config.toml
vocab_size = 1603
activation = "tanh_gelu"
init_std_up = 0.0184
decay_fraction = 0.686
doc_mask = true
MLP neurons of a small language model. Each row is named by its layer, matrix (up: input weights) and neuron, and shows model dimensions 0-127. Each number is 500 + 50 x the weight over its row's rms, rounded and kept within 0 to 999. Numbers have three digits each.
After each neuron's rows, "fires on" lists the tokens most often at its 100 highest values on Wikipedia text that the model never trained on.

L12.up658:516435507477438471423494516505539419512588551515434437529454547452450562552636603488543394475477516493429552463433536527459445480474385464585520548521509523506632495387584514522533511496402507394421486468466529499440452484524472472561425447508501511416456502570441468502467444603528534432494410567497599567518490487492484459546536457444452462457457518579523503440492446552440535464455
fires on: "-", " ", "al", ")\n\n"

L4.up179:556540511498526581441565536490510496481517340551481507514596470478409512650493498567447528400576453546490498548485551550419494475447590509577494549445512575527517499577485535452440420451512541405536452470562502443448530499468426478445513480589437483509512487517547448455416549514482476388490569549496494439497586466446502488594602586455420425534537458527476531447513481463548609524580
fires on: " inv", "v", " j", " US", " J", "j"

L13.up794:522503382498403588464494370465470567572448363488462528519551477460500504490515510393472464407522578571373576563551469504527511479445556541439511525440512518479515463451525510526494538595509536543522478518547485543568551568473485533498434499528424476490503506446451501467512528458515481476526531497592519555597425472535470413549537484495423540547506490617530403495520584502520434498507
fires on: " r", "i", " R", "R", "B"

L8.up647:416552535563524520433505491484523433589577576527492524489453566419528492638574544480397514507434518505489545504457523515505493518514516509497426552531482586400558544481490428492543559513442554470533528508514500496493523482491523464546504466546558526470441497536497391491569506496570483469509490460548525465457564453506526433498517529479533488414458541454568488465561479537452461456500
fires on: " ", " |", "-", "C", "T", "):"

L13.up110:429533498438472450458502548529590446538523533516506510620551392500521515457469459477540518444531517558558573423528475578573450496496507479514425422480510482561467527564502444490469531506544522540526476504390490536507528508480474455491423578588575554538537578477438569598489462602555501520540493501473539479602408470489529531448577425615601477469518559381445515436565436480506494524537
fires on: "-", " \"", "–", "{"

L9.up594:555553490456433477533488407429532459553469520441471476492488497418420491606570621460478484486599512543489516488516444502587510455437542502489485513362495606519451500539458540500524420501465539407517443520433573523500480423580440451453555460541588529567469466468447486450442538476519510504456652550415531463452458414489527470570438472552495559457477508495512509473432613526586465507440
fires on: "s", "es", " they", "ers", "ts"

L6.up553:525463411431492452441496568523377513443514447496580481529518512575508499481505483546471517456516563511538560496473412480587408520543516514474495467482371455489573487445429429508539512490461542486509552629414566507488392503511483564517553541511508526553559471511476452520539588484524517489531579546428588442460437540515491512387393494577497505498510454465427524551593431579474488475541
fires on: "it", "6", "0", "/", "2", "az"

L5.up439:604496430474519552526556488375497490482497439461481482479529571414462508431519492473436462489521482587387456540554513410461464520509474394497566529476465511465541524582471549482505538554498519454501491469488455465422398609554480486493593420465495513558516509593572511561438462501533519475584479597567598459494529513464407536469503577444426419431526538518397394428514506450523485554475
fires on: "k", "ant", "ag", " football", "g", "nt"

L6.up264:396456559514424438375586486442538487471565436538492518573498620515461494592618501527448461424524407530433532444483504538523469568372557550523556429489401467427540509457488500499431554533558510463503440494459599463487509518480534523479500549606492458457560462498523473444560524568514525467486449531477572619482541550563527515514465464374496469514500565506479537521546491425551534483539
fires on: " |", ";", ","

L5.up735:544637479414514419503591535465486488445548482522492468571465549470474526590510572459462543491586433496514480535438414530582484553555532519505446451565574435516530502430468449495501504443494531460527490512564501492473515455521470572507400505519524417505513471461502425483433494527571512487449561525547520524415475456624494491379539550501475536512521414539538503444506552517539416473573
fires on: "m", "em", "st", "w", "v", "h"

L5.up143:518533486460530445494607516556506459504515489438525505530536486518545471540481451582479467454509463543560507415624538546527528611407400536565457449476434545481525548520475463392452576459582546580555481521457582471531491429504470516442518445485477498466546488488442420572436519554583508541545507526576554531412512504476390453406537442507449513535512553503467461509488400548442398575451
fires on: " com", "p", "im", " at", "om", "if"

L8.up322:559510488527381427493512415468465449511560490457523508584641480376419484549517564500475498495507468561501460518553511498560580492438540593518400432516470503524451472432431531536557491460477533522536408546520511503511632516522525517481507549516472449526638562522412460441437493478537447498520534423562520492561444420483567446562479463441431495440533582495500560506498471497503504487442
fires on: " pl", " Pl", "e", "abl", "|", "ab"

L9.up450:408457496544495409415551492377422424480504460425488441575527507466463504552464471451488502513525518553448611540498552503518521553395502463485481524395498499527527530425442509445561469486491516503543490495476561513519575523579518486449549464550547545528461531587394412394529535506495475476514585504477549587510477428547582423478533417479389583469517530478507546484432462492538504511541
fires on: "s", "es", "ers", "ings", "ents", "ars"

L5.up659:434481463524476517471517510536460507513414470401538458544470516541505555490544517532405428471561566585491541417442434496640436511469515569481520487578511509460510469473433416485568566491562527396536508579529553550438487398450401548479549430604508467485429443533428503413510488521527504531533559515431569530467512471539425461533530424537550489454448441601451592475448519592538421498542
fires on: "/", "ig", "g", "ad", "it", "at"

L7.up895:549554468462507512506508474524478500509427433434451483583592498436431468500520590516444426502488471575487543507427456517434541541470527474568478455526448572472507487368563559391591488449522516532586370521480556509445498484531511475495463548528517450416492532494448592470545555480472458521570556457605518454492523454511470471513540510486516547437580564609520512513484551491506377491485
fires on: " pl", "en", "ific", " Pl", "ec", "ac"

L6.up656:513530503453468562523568477466476516456541429447476531576525489423465568522490494560385576470452528554519416457444434616583462455462494546416530398564480513499593527536546547440491435615549561545567482496530513461526461489502534427546472538526515484462573494395490465447538473528406441465559484434415514527545491483525554524561480512515579594488499517542407439470626516430500475501458
fires on: " Le", " De", "os", ".", "born", " of"

L13.up133:558552542478394520437557435465396461581519507472456503568482453474495498528485532432418550458476479545332471448516460453479464449454490466500425546411537442544443520480561527445556466534541532581582489543515514537616479506517499511513482503440439571496498553539498442490498449475421483522439516504556650499598494498566539533495538407572472482489533558522502394572521571545470438548526
fires on: "R", " R", " a", " ind", "el", "D"

L9.up719:485528471483527523518548522428522463413504455513562571416534471463419460482581408572424417565536504476465562568402436456556539463430458499483525493549495565432505514520485420514511609464435553498483483525434427542536524506502506464516447515449469461514414603540413535519489506485584545557577538528549528498399562520410438451418591463544362468490538574499494429578490583488609599444481
fires on: " p", "ag", "g", "l", " g"

L5.up612:515451385572549575467566422496501528445558421415533427601597562509481493522432492437497502446497503566458584551425495476499515449362426454522631521553425453532516532505495538508499530490514527542500436529436548500498559522472449610556528542539420507576524475501460583473496554479515474538469495524476476526463474532470457487507606449484452528539510526537456388372471428501575491482516
fires on: " Gr", " Gl", "l", " Cl", "r", " sc"

L6.up888:506568487554481465491538410487542497482422518482474385530503555510478458584448519515408525498571452558478427482510457494453488512535551574559455448526448525449538469539533487403474500495550549515639537397531508520475497506424526569472568545486485574415608480426553565552476496451547489537544520515562494595385533562464438466533531510523445558356513581484491440517621541429468460452476
fires on: " of", "g", "ic", ":", " from", "b"

L8.up613:479585516454370407507588513506476422429584404555432406518535473484478603565468513478426558494483531524462570527538397457579493481507462469474563499496490521484510487510586450415457480492533518534441512533554537496470554532469473565524423594490511517538535540536427525513598449576496571488583539532449467453506486533480493393464461523587515521480493520471436490509441535394552534388524
fires on: " L", " H", " B", " W", "-", " D"

L13.up152:454551514562514499401567463457514493469533558469506533498442515436507514500602497424484413502509441577426516511470476571524532518474469526533544553475370461482441564431522536460478550488476527398506520494475471547475549455530538457505432455622491481512517480473572564518549428509449523528499420442497557579456470538469443548489480434429445456491525476595527473536534464529578516518611
fires on: ",", " |", "\",", "),"

L12.up53:544521480534518532473570418497553487437521471437496544481442554520436540517506482483538471386510526477474511497512490558518614421357385545545539464456482438588529507367569518516556484458432544609582531454471574518541437533525458537436433415503449522505568509433536520507476518521530509541533501483535485655572520560484564495494546505472516530444530481511443461473552483543537435508555
fires on: "l", " l", "pl", "r", " def", " est"

L8.up172:492490526472461486466527442450458530578556542520511454533497464466474441532516473502430558466509509507480518502519478540674490508556427496533571517383464547461584515400528441529532556446470544540578519557521568448529441516572528708537492538487505516518657472461465557472442512473598487448434445484505562486526400454566524463553564457418506547537453427489412497541577451375531485519586
fires on: " L", "\n\n"

L5.up673:451484491513541452400489555463501451402587444404515453437413541526517597509514387626471483568453527467561517519523465444543502548554471514499470458401453507526519599549533460581521507523454517449607474457539527532493505439498428478475471435497580541521522584548453495529494443621596409474579651578519483514460540551511470557549595512455434509522446559435524535477419464563458540519504
fires on: " prov", " writ", " ag", "us", "um", " includ"

L7.up785:499456527554496627543504450566444496568501533395521485479569433452453378486467551507447478499504521532463397386523531545500536581475506532564500481473504459460471573484506471479557525515496557439514472498454568481501483618523460530416484510545499470445498521478562603523518383473573482528469501386487476511551528491436524524446418449529421465556574529440520513485492473463533553554550
fires on: "an", "m", "im", "at", "a", "ar"

L6.up184:576479438467532500440456457527556441501518479452507545498541424457471525513591564585463483474478510594542457459581459557526474523454589496425466488527455604560486431433558420487492432504609516529564438551538531503487431590465467454508411493577575476575506463419488465604457514488472456524519527562529473468413452523547518522538561469430469499445521434523466421517448384592567490477480
fires on: " form", "est", " or", "or", "b"

L13.up802:500519534432483443531531323505533498513479478436477508390531481458405563599580430496407486525504548565409462588413466477533525438493438555464516455485491523511513464444536433443448510504481536529528437558354442558510511498578501486494481523528474541493470483594516476445422507491520477519611554485563479542458524494534437387508556549450379434407500553595526563577524562554599510556497
fires on: " g", "g", ".", " st", " W", " s"

L10.up648:540476532447460470416514534544538404471526486476456491571636580513482554570404526518488593511536448478513567508497497512532505456388464470525563540432528512492583477416474538499575453513500523514591418485513580496574582496522526568415504446567483591573501400466433441536464504541516441369506464572436522487537481398523528412542531450465460548485510496519551522545470435492538468401441
fires on: "s", "es", "ents", "res", "ers"

L8.up600:494488460513535552486541562539569433519595500395539481622609562390541458486530411463506448423482473522474441497479548540511514489399498472566541425452498478638524579519463542549472510564435517528511442519512449504505521516501465492472428517541512431525551524436515531454580480581579601558470509430452474495504457485459491479478485446409516492467525476428495410456499478530454497440388
fires on: "l", " Cl", "ing", "in", "m"

L4.up73:419516559539462429429532436409517408515539512418497510485548481473463502516461521531523547462493571507402439463571486458541514591371533446614536475433522470540578505510479465461547484529512501543457479472530480518614538520532487490421528532545406655543467568467532438517594454549516536474517531504485559462474519488549471461539547420439556568513451503482481455529509521501620422468516
fires on: "ing", "es", "ning", "are", "s"

L10.up139:443495622572517444456501483473556423493470481490519391522487474500450553493514421585460504468547532505524469500553507513507338502427567542501469405462489516605539436425527450439596575519501515438450411536585493478480509528470420507478488386552489468494564531454447468471405488608512412565471523595506505530467503493509533508594438570505541580465544536520478516581521579468549488451527
fires on: " A", "A", "I", " I", "O", " O"

L6.up825:440466486519457548442497401428481468414482571505462494558537548470368508536503461503540458438558480513525502412516486521546504555455533538583517419433531520501507522525539480391600544499474537493487513572499567511542467566535545482480498526551593483453596531507512413444550464550501542375528414509367548480540530499537474457543528515546465436487536514513538520441509449488482442513483
fires on: "-", ".", "'", " family"

L9.up84:454524487446517488491552538461510400553454535603516528470595449437406464664491432603485464509540559525442523467558511501493593521565551486484590412517498553537512484549520451496479450412478546411470512532447518517536510456493468581508515554588472525428499563471570506434480498469477573486512580512540448425552460510418460538518520552490455509448536489568535529410396523572517527497509
fires on: "v", "ft", " inv"

L13.up727:519603525480577528547536484571560525515488477551547543576490414494501581507578487475483501497460565513494552428504468551526427533446549421541501484458415468526512517567488464590537542509452541499457532470434542417504415438452456512550492451626576560484505515446518576527494499553612504539477451377426486536474434490616464518509511454554508544535612474503533551521471442516491567456468
fires on: " ", "m", " \""

L6.up877:454620535532581446480411425485501454485527527555501449549514493549498521475607563528436435539501527466453398444490513523487416505485416365466497470433449628524526509541569524498540480597460515501494456440476533453610460535539538558425492471552588421516442547504475535484463484475559456452532553627536535547414508496532520417497484539455472500420515550477466488569525537459610470560504
fires on: "or", "ar", "ral", " was", "an"

L6.up789:504591475538539510533552493486532450530501436558518437521419547436420479536557503497444416480522538593505399463519499512517462578450504440491537526524504538504603558446484432492473492553488511474488460484473446503532453461513460471458512439450414553510496534553521596422512401470533494609466550523593472533545590511488526435452488519437500550467524573529473504563475596466524510496504
fires on: " well", "f", "ly", "w", "==\n", "C"

L9.up67:478593491383435573375595510555557471507541472515508536466433555464435507500522606480417408507612461494390496419462455464548495492519482501455507531468501538590536529414496518569441553536546518486487502536486396505561549575439492538507489448513449517463542535553435492452556431490466552472587520518657520521512497460489478550514435451555432460490483483572528493523539598616430454505519
fires on: " R", " r", " to"

L6.up85:510614471432517538377561451551546450646510560523497438580529535424469525548471556516463460509529563522349477493598525525550494454483527487572545475468495506466519538469486534442614508506466540479551495502445471524493470422421489488460539592525458531443504444451491587595534513554569586440479513454475530500455559473586536524552460539516471485478557615560453497407471494443505400451483
fires on: "il", "m", " |", "-", ":"

L7.up589:476556508569513483444567503488515466561543517483462453433458510428375480436513645439479512460545520509471539407516520483515455554477538520507634413468505477451508609406492375476559469478415532493530492590509483551544453465478514550514455436493477515497535561556516436513637520519427499525501466528479564562487437481562534461406585499461489578532502493542519548487484482484471436457551
fires on: "s", "k", "-", "th", "ay", " year"

L5.up21:507542480508443509483530483495556525528525543551523519558504452468492444538468527446498427442576529503418480538607449514579430530535470446630503447519479541439563475455483551591537497477467539388583461403412573459537513489553507595501449483431504566511551553508420531463498572539486500575480588524424556567483533483529478539561513433498445397541512517537364473601544470420514484473556
fires on: "ar", "\n\n", ")\n\n", "n", "m", "i"

L10.up250:522468545511444446526505360456422523547483437414487452521473449468472525497554537517467377515460467491430511462499487471541511532501578519530441509490412521540485587394453509437546541549417523490535411490508576528527408594516463479561432438536494546488490491481523551593457515538552541472493531499544565500497521503358582495423485514501575517479557525598478446432599550501626474569577
fires on: "ur", "l", "all", " B", "ass"

L7.up774:407496458472564444471529430553522503547450552481489410588531573460510444541510496507451512503495454552500443471662387432439462503519540531598525452595512496518617539487487463488514487518586514446604454456486531465553455543485493541463508508584447501466491536515505474482468433558511492500519592473500535543427500430542454554489431577563512511487469502508473527475502445463464480500468
fires on: " c", ":"

L4.up767:405581572565562502524553524486481508473470433589520505527478510525478546491512473519526496581480421526431515504453500495603481517460530467551506446497510486494493479549562496509519521540512521523517479521515500446606408541421497488417487502467529610522457545555521433517561484552525413427494491476500521479540529517554393498475549455516468521475587545448503484483485477395482481535590
fires on: "an", "le", " polit", "l", "op", "t"

L9.up817:377615475480474503424495491542459334451468378552507408430518395505391608558517561579488467524440434502460456472522521483489446593423403463483580443518516552536546506524505456542537506473507536507547426606543561451457555508511540540522541495523487586523538594539374505482518389565460418492565511451443509484506490473494474453462604477535518558460524524493434404469564536472547565504585
fires on: "-", "'", "a", "el"

L9.up571:449590587547534514406473544530498508446511425419558562480470479441454529544515507495504492522565626546483417466459475522559640542522413483522526486486534572570514587421468460506512576479513514459513505501506519464467490458496483607392445514463486557480552605416500477599476418474434498532489535439539541594540469507456424507419505485478482498497565527523432492500454506494511445539639
fires on: " of", "r", "a", "g", "l", "h"

L10.up225:453605561482477449465634548483554470509455427578508416471514515564547457504483452479496500417459467450464496397570497543469441494550512484513539417517512460511531558500488479407506476469492540493580505509568490514517387483434502525540610517606568545419499554584370543500537455547400526490516491514410519510521435475549550428404549444570496525519531494476407443466485490499502552478534
fires on: "–", "-", "/"

L9.up765:498441486613443520447565497416446523473487450515508540524436538477412549635451501488492422489520544507559454509470544427454556572503476439500471472484539497507483633401557403475463502544444549428433515634421582525372542527418485543557454476492549488490556429530487490512557525399513483446494532565484585577543452517456572439440530503614529545474486482475547494504512438507424525443455
fires on: " that", " of", " the", "andid", "u", "oci"

L7.up815:466430475532533487452541582555519557396547408450496553569487454506505603511477522463413465483489510513474521470445458518517580465574460472556455386412403531431488548463498482575533636509491529527559484462438515502432465464469486591485518564476516518499564510484461513520529430510587490473447486535442590586558438454487433498589529456532492485464437571557432473504480509569499524526607
fires on: "ra", "l", "r", "al", "h", "gr"

L12.up440:505590607473593451484545536498550404507583514482457511451463488554497491612450499405490583454502468518513525391581536580519526550504486439566543380432483376587506532483439475534536466503431509615436472482486533470517491554516486500491508523561547529487515604463496481549506524677408464502507508534536497549504486423635515441535441512454503573521542403524486565525479438530566441450465
fires on: "-", " /", "S"

L8.up689:541534484528452496521509510429542491508492471575539514452483557465497514491544437493522433523508543454465500527548505471497498464552447483587557365485528469528510476469498578519521510583540527507476478499518532371459554498470455435579472375499538545578440495521425538526478503595591593486468545538517496624472528491395427487480529404514521517521523379565469451470507495414503521406560
fires on: "i", "p", " imp", "h", "mp"

L10.up508:521529569483446497523498512605536443545476483507489475468498417461499465456545547521496484390527545515449458476581531555533474516520600550475526457425417473530574516475482496502496497536471543530524482537404553423574418515606498490509587492539609509454543453498505464478531603513472457427441567418534457559487434427445567417448552475523543553525481511499481504469476486556500453372506
fires on: "2", "1", "or", ",", "6", " ("

L5.up450:547671520479552507482477529547385490491479472501480519535441458489481521567504499526489460539491417495469546497417526427603458533506436477547454530475424482579456573574537539476560560538584518498469444381464534382575492572495458519477484422547512610481524534492456539588485509494459474449513531528461587446483569495461471512522459497487513452480472621400456399476598517491590537522555
fires on: "al", "l", "ar", "am", "an", "ur"

L9.up163:423533495483494496567519470558526481499565416453500559475477514395481620476557474547487488446593567533526398517529481498446405499442472482508633557520478475533604472559476501471547538503434516523547464487449525446454474470568544584519505522631516479441537469585472481573529508494620503437488541493473484533446503441501536402508537473391479470510523563533349556539538497582551477413559
fires on: "1", " the", "2", "^{", " (", " of"

L6.up38:473519536568505495369488418454561496565491507500512527457563531585506464507507533487448499566441521584440533433507478539575503559425478487555459411530520513392553574510447475460485527537498521458506543532521489466514510573425401608551442505569498524468468529599487496549479467525561459555569468497511570497407530507409498402422460561502527458490572504480529578444471618461490441486472
fires on: ";", " |", ":", ".", "g", "):"

L6.up317:518474537475540608476493463445488494501374500579497530545483478474364429474660515564489473488499566493435424520462551521509450533509497376558621449525471538513573475509484476536510567556432543561512472488485442504463432627559523473459522493469465540548391516501523548391467505501600514538486553543517541472462564539515524503536542495446491457516473506489501474479535466433495492533533
fires on: "er", "ag", "e", "w", "k", "ight"

L12.up280:399539529545363439485519559527490502473537464538516436535491427424480472531439492479458535486539457519495433468537352499502501466487499532483376440483468538443503457512609533505449501552511547566536481504464625468521450491457422529524477494524545520455520593480540538493513457557448529563465502482435497439380456530468472499530470429432453465406524558507424517515565538431582524409478
fires on: " D", " Mar", "-", " Z", " Sh", " N"

L4.up746:544508586529576513508583502519556491470550394439544489430532449529476585470606524612481490510532519541511570512457517540497523491459420440525591430527489575494502509457461470461476520504606513596384524545494518519509408511505537493445540492511422513459521490455577493495481501497540531537559571492378598592471536438511621552476554450447493563441510518544418479453617494439494547448544
fires on: " disc", "(", "r", "c", " pro"

L12.up381:550452586546449495431452542509497492560510452440530609453501528570438514506536567476427509456476546519405497529519500493545528525556625551499515497392432428472572544390431476580538547483396506529489539562504445440489445516462394495497587444501510438494495576564507600577492460472571524443544561449500610500502514447500572579491537390556544485512493493450491471455459541508412437410546
fires on: " h", "1", " f", " ", " ("

L13.up638:455577480513561546440555514525532394488549637445430484500553535402560504537462566528503506416433601481417564385533449527537471435503509548504481524593436490431529494477495477499488595507486519562525507527529497517563382453487499506481563521511522486463476458500561460467587515560517576478465534534461461515428454514564449451511557469491527444500560406525519526435511525562414472439508
fires on: "-", " in", " ", " on"

L4.up368:493508402492471491454504403437496493500590419463489437498560498518450464487456559484507455499473453539464461537497455496605466472468530465518536571422495455530587493388488414586548513508514521432518520540576435458491531577506526548423527440519470549446483507526423443503428434581431521408605539502444561538523590502497545486528499532448446463588477439484418498517501448482628512509533
fires on: "}", "illion", "K", "W", " W", " City"

L5.up1:424481588486514478529486500518554452450413431395510567506454542529502400428515469577412488479530502526495467455537536455495555565438419449411539446457459520443486490490432528520505495537532530529574527573478534499504559481434486514514516558502522424520635454528408494503564475488558476510545561496529474591513480511407501460463460519521510419490520482662378559561519483471530457529484
fires on: " charact", "im", "om", "ol", "cl", " num"

L7.up143:440429455467509511500496531459593417493496506561548542529444514551468506541462446511425507532536507526534484477518501519594567604492372451534412458519435587476536485562497484481481442372546515507562462511481550424497501464461462579460480488485567406525623593579419468583426457526546449466455524510559525489492526515458467444467521574526511433447487487568477469480475497556443522536584
fires on: "om", "um", "re", "eng", "im"

L8.up64:516587492433449521500505571523539480542579472549523484476584450468497451467576489451510448526425587473498582445492499591501455577527488443565469492590503489390600484468493534507508470474464513477511494608462509525434536587402468491522534499552540524339428507511479532514533504525504430513539539561508557439555451524536557489555486378524531426469434429530425429394526476472522532460568
fires on: "un", "/", "ly", "ot", " so", "et"

L10.up80:407538460555446473433518503400561464499534488510507459442503450536511534560434452504422587408475455448500589479553520551517478529519489495616486512524487526407552528555504437487477583524428521489479399413549530474534594497384503498429538547527660511490555481549460623545487415514478421467532532568470542546361422513533464511509539501530474534540486522549523466505460543496501521449522
fires on: " ", "-", ":", " (", "–", " |"

L5.up319:488585504558497459451513523395503497421560438445467411518521463541463596470528498449477406538593406554488469467435503528599460532525525490522513590526510524505538520448538460505600502452473522471495432600446546531498457507478437530430522495402411586473475533543427411536483495479507541444530486562575583599467503483608550490402522530435436596505479464511488488489503439531561488588516
fires on: "w", " w", " W", "W", "b"

L4.up839:493516518564484420447528546492474436497445541494484512564603526525478525576491570516489483429542538501505531480451433561577562520421473559498541512393488495554529481569520512421567431403498511521512459434506524521526530537541465494433615443503483605533442552524512432425502462476475448501528561553473519471473450467551485356566487410478408485558476550489519464546520544437592423494505
fires on: "s", "es", "ars", "ts", "els"

L6.up620:519603514549528558513541425458460479506478406536468483603491538525481507535600574561467474551578475469513548512359473426580524583471431536548484411469509529520490499444486515451495458471435530509573439512480534425534441430542461641501371393473494486563494455526413516511516478591572506469479554485585477531455508460454433464484527528455454425503532433546520544503501548459497481470517
fires on: "l", "s", "w", "h", "el", "ed"

L13.up494:440502532513558485454493465494478494560467408419505627580448550451497489496512506483477516497635503583521453511553455551452538488449491502524506544485543512654517561424585468476579551505523535434503474538487488521480525492431492453456491538431462555499609599465513403547428465493467516600527542479574479543466429395568536496491497491570571487469466522523484491624457455590506484495392
fires on: " e", " c", "C", "2", "=="

L6.up72:547507501499522477530514503553528445404517504482520446569513466455397519482493436494432442505448497503540498571443408443501496572485624505449502539560509508514588483437495538553561471502498570523588529581482550587473495483524490503458484411515576468486529549513482469492496502460534517405648460488448520467465557551581495565478530448524549420498464495610501506442467546576488473470601
fires on: "ou", "ill", "-", "im", "ig"

L8.up365:502465492493438493524524442449512338482468511478528486494447493490531462460592455480475482502530463487425458461436532547513472509464510546535466476512497599475454601442395551528488519431558560506509423513468537411379501488479478482461518465543527513471561443423386500491457411498507490631490563469531521541555489420498488511540488527531482510480534514496470524397564562537487575468480
fires on: ",", "ent", "orn", "w", " is", " was"

L4.up194:496528568518400451483422557485546424382475407417485511617504505522460608580488497511540492480510559525505434473477508515497505573476467478595459390471450591491529550482465502546460532557450548470517447509454697593525529479576486564470502571456475518538540531494378436461512457481491499481551527516534560569514533518526590498536507440588418467429528600559453412588473520488539488489520
fires on: "ra", "c", "l", "r", "yl", "orn"

L12.up430:519579467538429550522524566507541491414527464519502524507496452447436563504591550600478536533545560572403553502465606394437429604530414425547543447441463465543526451536445508508497490528455518545423529508444539432520479566528467478568528397485509542399484518491545427472568592557599397431423494515515536540445465390478451383496518546504498541537575497460477535501546438505480494484452
fires on: "0", "6", "5", "3", "7", "1"

L6.up848:555487439567618523526562519498439435498520475432469491502478432545430494543463578523416449469531488486474442416503536371502555513480467471558530484496453493496570491495483522423617478516445528457504397491473561499528483556521495637464504426484478505391535554458497557587462443436510494523511534408402507445409563487491552430564445397567438463493520490549522541491508581481523491527544
fires on: "k", "im", "at", "|", "am"

L12.up384:529641520435415515374549494517445486541529525535474507464574429441459490524552631552509540483507482566431528439545438615474447571421517504515554524488458489476592525577547432545470478527533522479504543437497421536558515484447488490564489464500552448554488541430459526495493488502438462486538461538471558510495446527555529477532421437463536543485480648509422473424539432422581523477518
fires on: " Le", "n", "re", " R", "un", " of"

L9.up377:423491455467500510399530434419446444433486505479493448497528573543377462450577449530505485535500611532437528551493389506527525516453644466541542515420495509547485590492452505482520569563493529392498495502569506611607510575533501475499504459505425457559617491494384515495535458526538480465504450447484549499493551501509358470538560492603476470557464486574397503474493446494490460453564
fires on: " be", ".", " with", "ough", "'", " after"

L8.up772:422581530482473503482558562426534467494525555522539526547472522556397466484614507555525430542539525507514511486532508467525555561451450482548543506492473516467495502544460426476505443471521529384422546526379480449585511464397483462583406470593479504502582566568490501489599446542526467554610517476560449578361493490402416509454473528441462532476572507497460524509455487562539569408476
fires on: " for", " \"", " of", "act"

L7.up166:532536462471548477458513498494468519472478465515447515590509517539474470557501508439511448541547482482432523488565569475584522492516411422501500568506410487479531610443488544481459534499508531506485491489470525494529419528547496567460490547486472627570485497530529485550521553521417480475488501528453580537394495495509488423499550491551533492507493511524439491546550496615501624474494
fires on: "an", "ar", "l", "al"

L7.up241:551551536587453538444507521439497441489529468528453400574490479474486561458528398507489464507553488478521495506628467505444411514539494557493455545463517581538473444480540458540618551523473534455445475504467543442496566499433497463374496565498503471474555545536476516450494481570542467491454564597549513401543537467457474379460529520464552453551493501488461454531552492512522632478505
fires on: "I", " I", "y", "he", " O", "ou"

L9.up584:429465483494484567383543490467535525424570421547495531573586519469438526548505399504487490508502506590445437438526524515542446483421475496501508488460465493598488559485537483514538461508418525530500460578461508483510543508528387540563458483421547491468652446522411548542496501469516456451541528454531541461535413457505538430552490478488449541471565560520515501559535425406519580515477
fires on: " of", " the", " ", "id"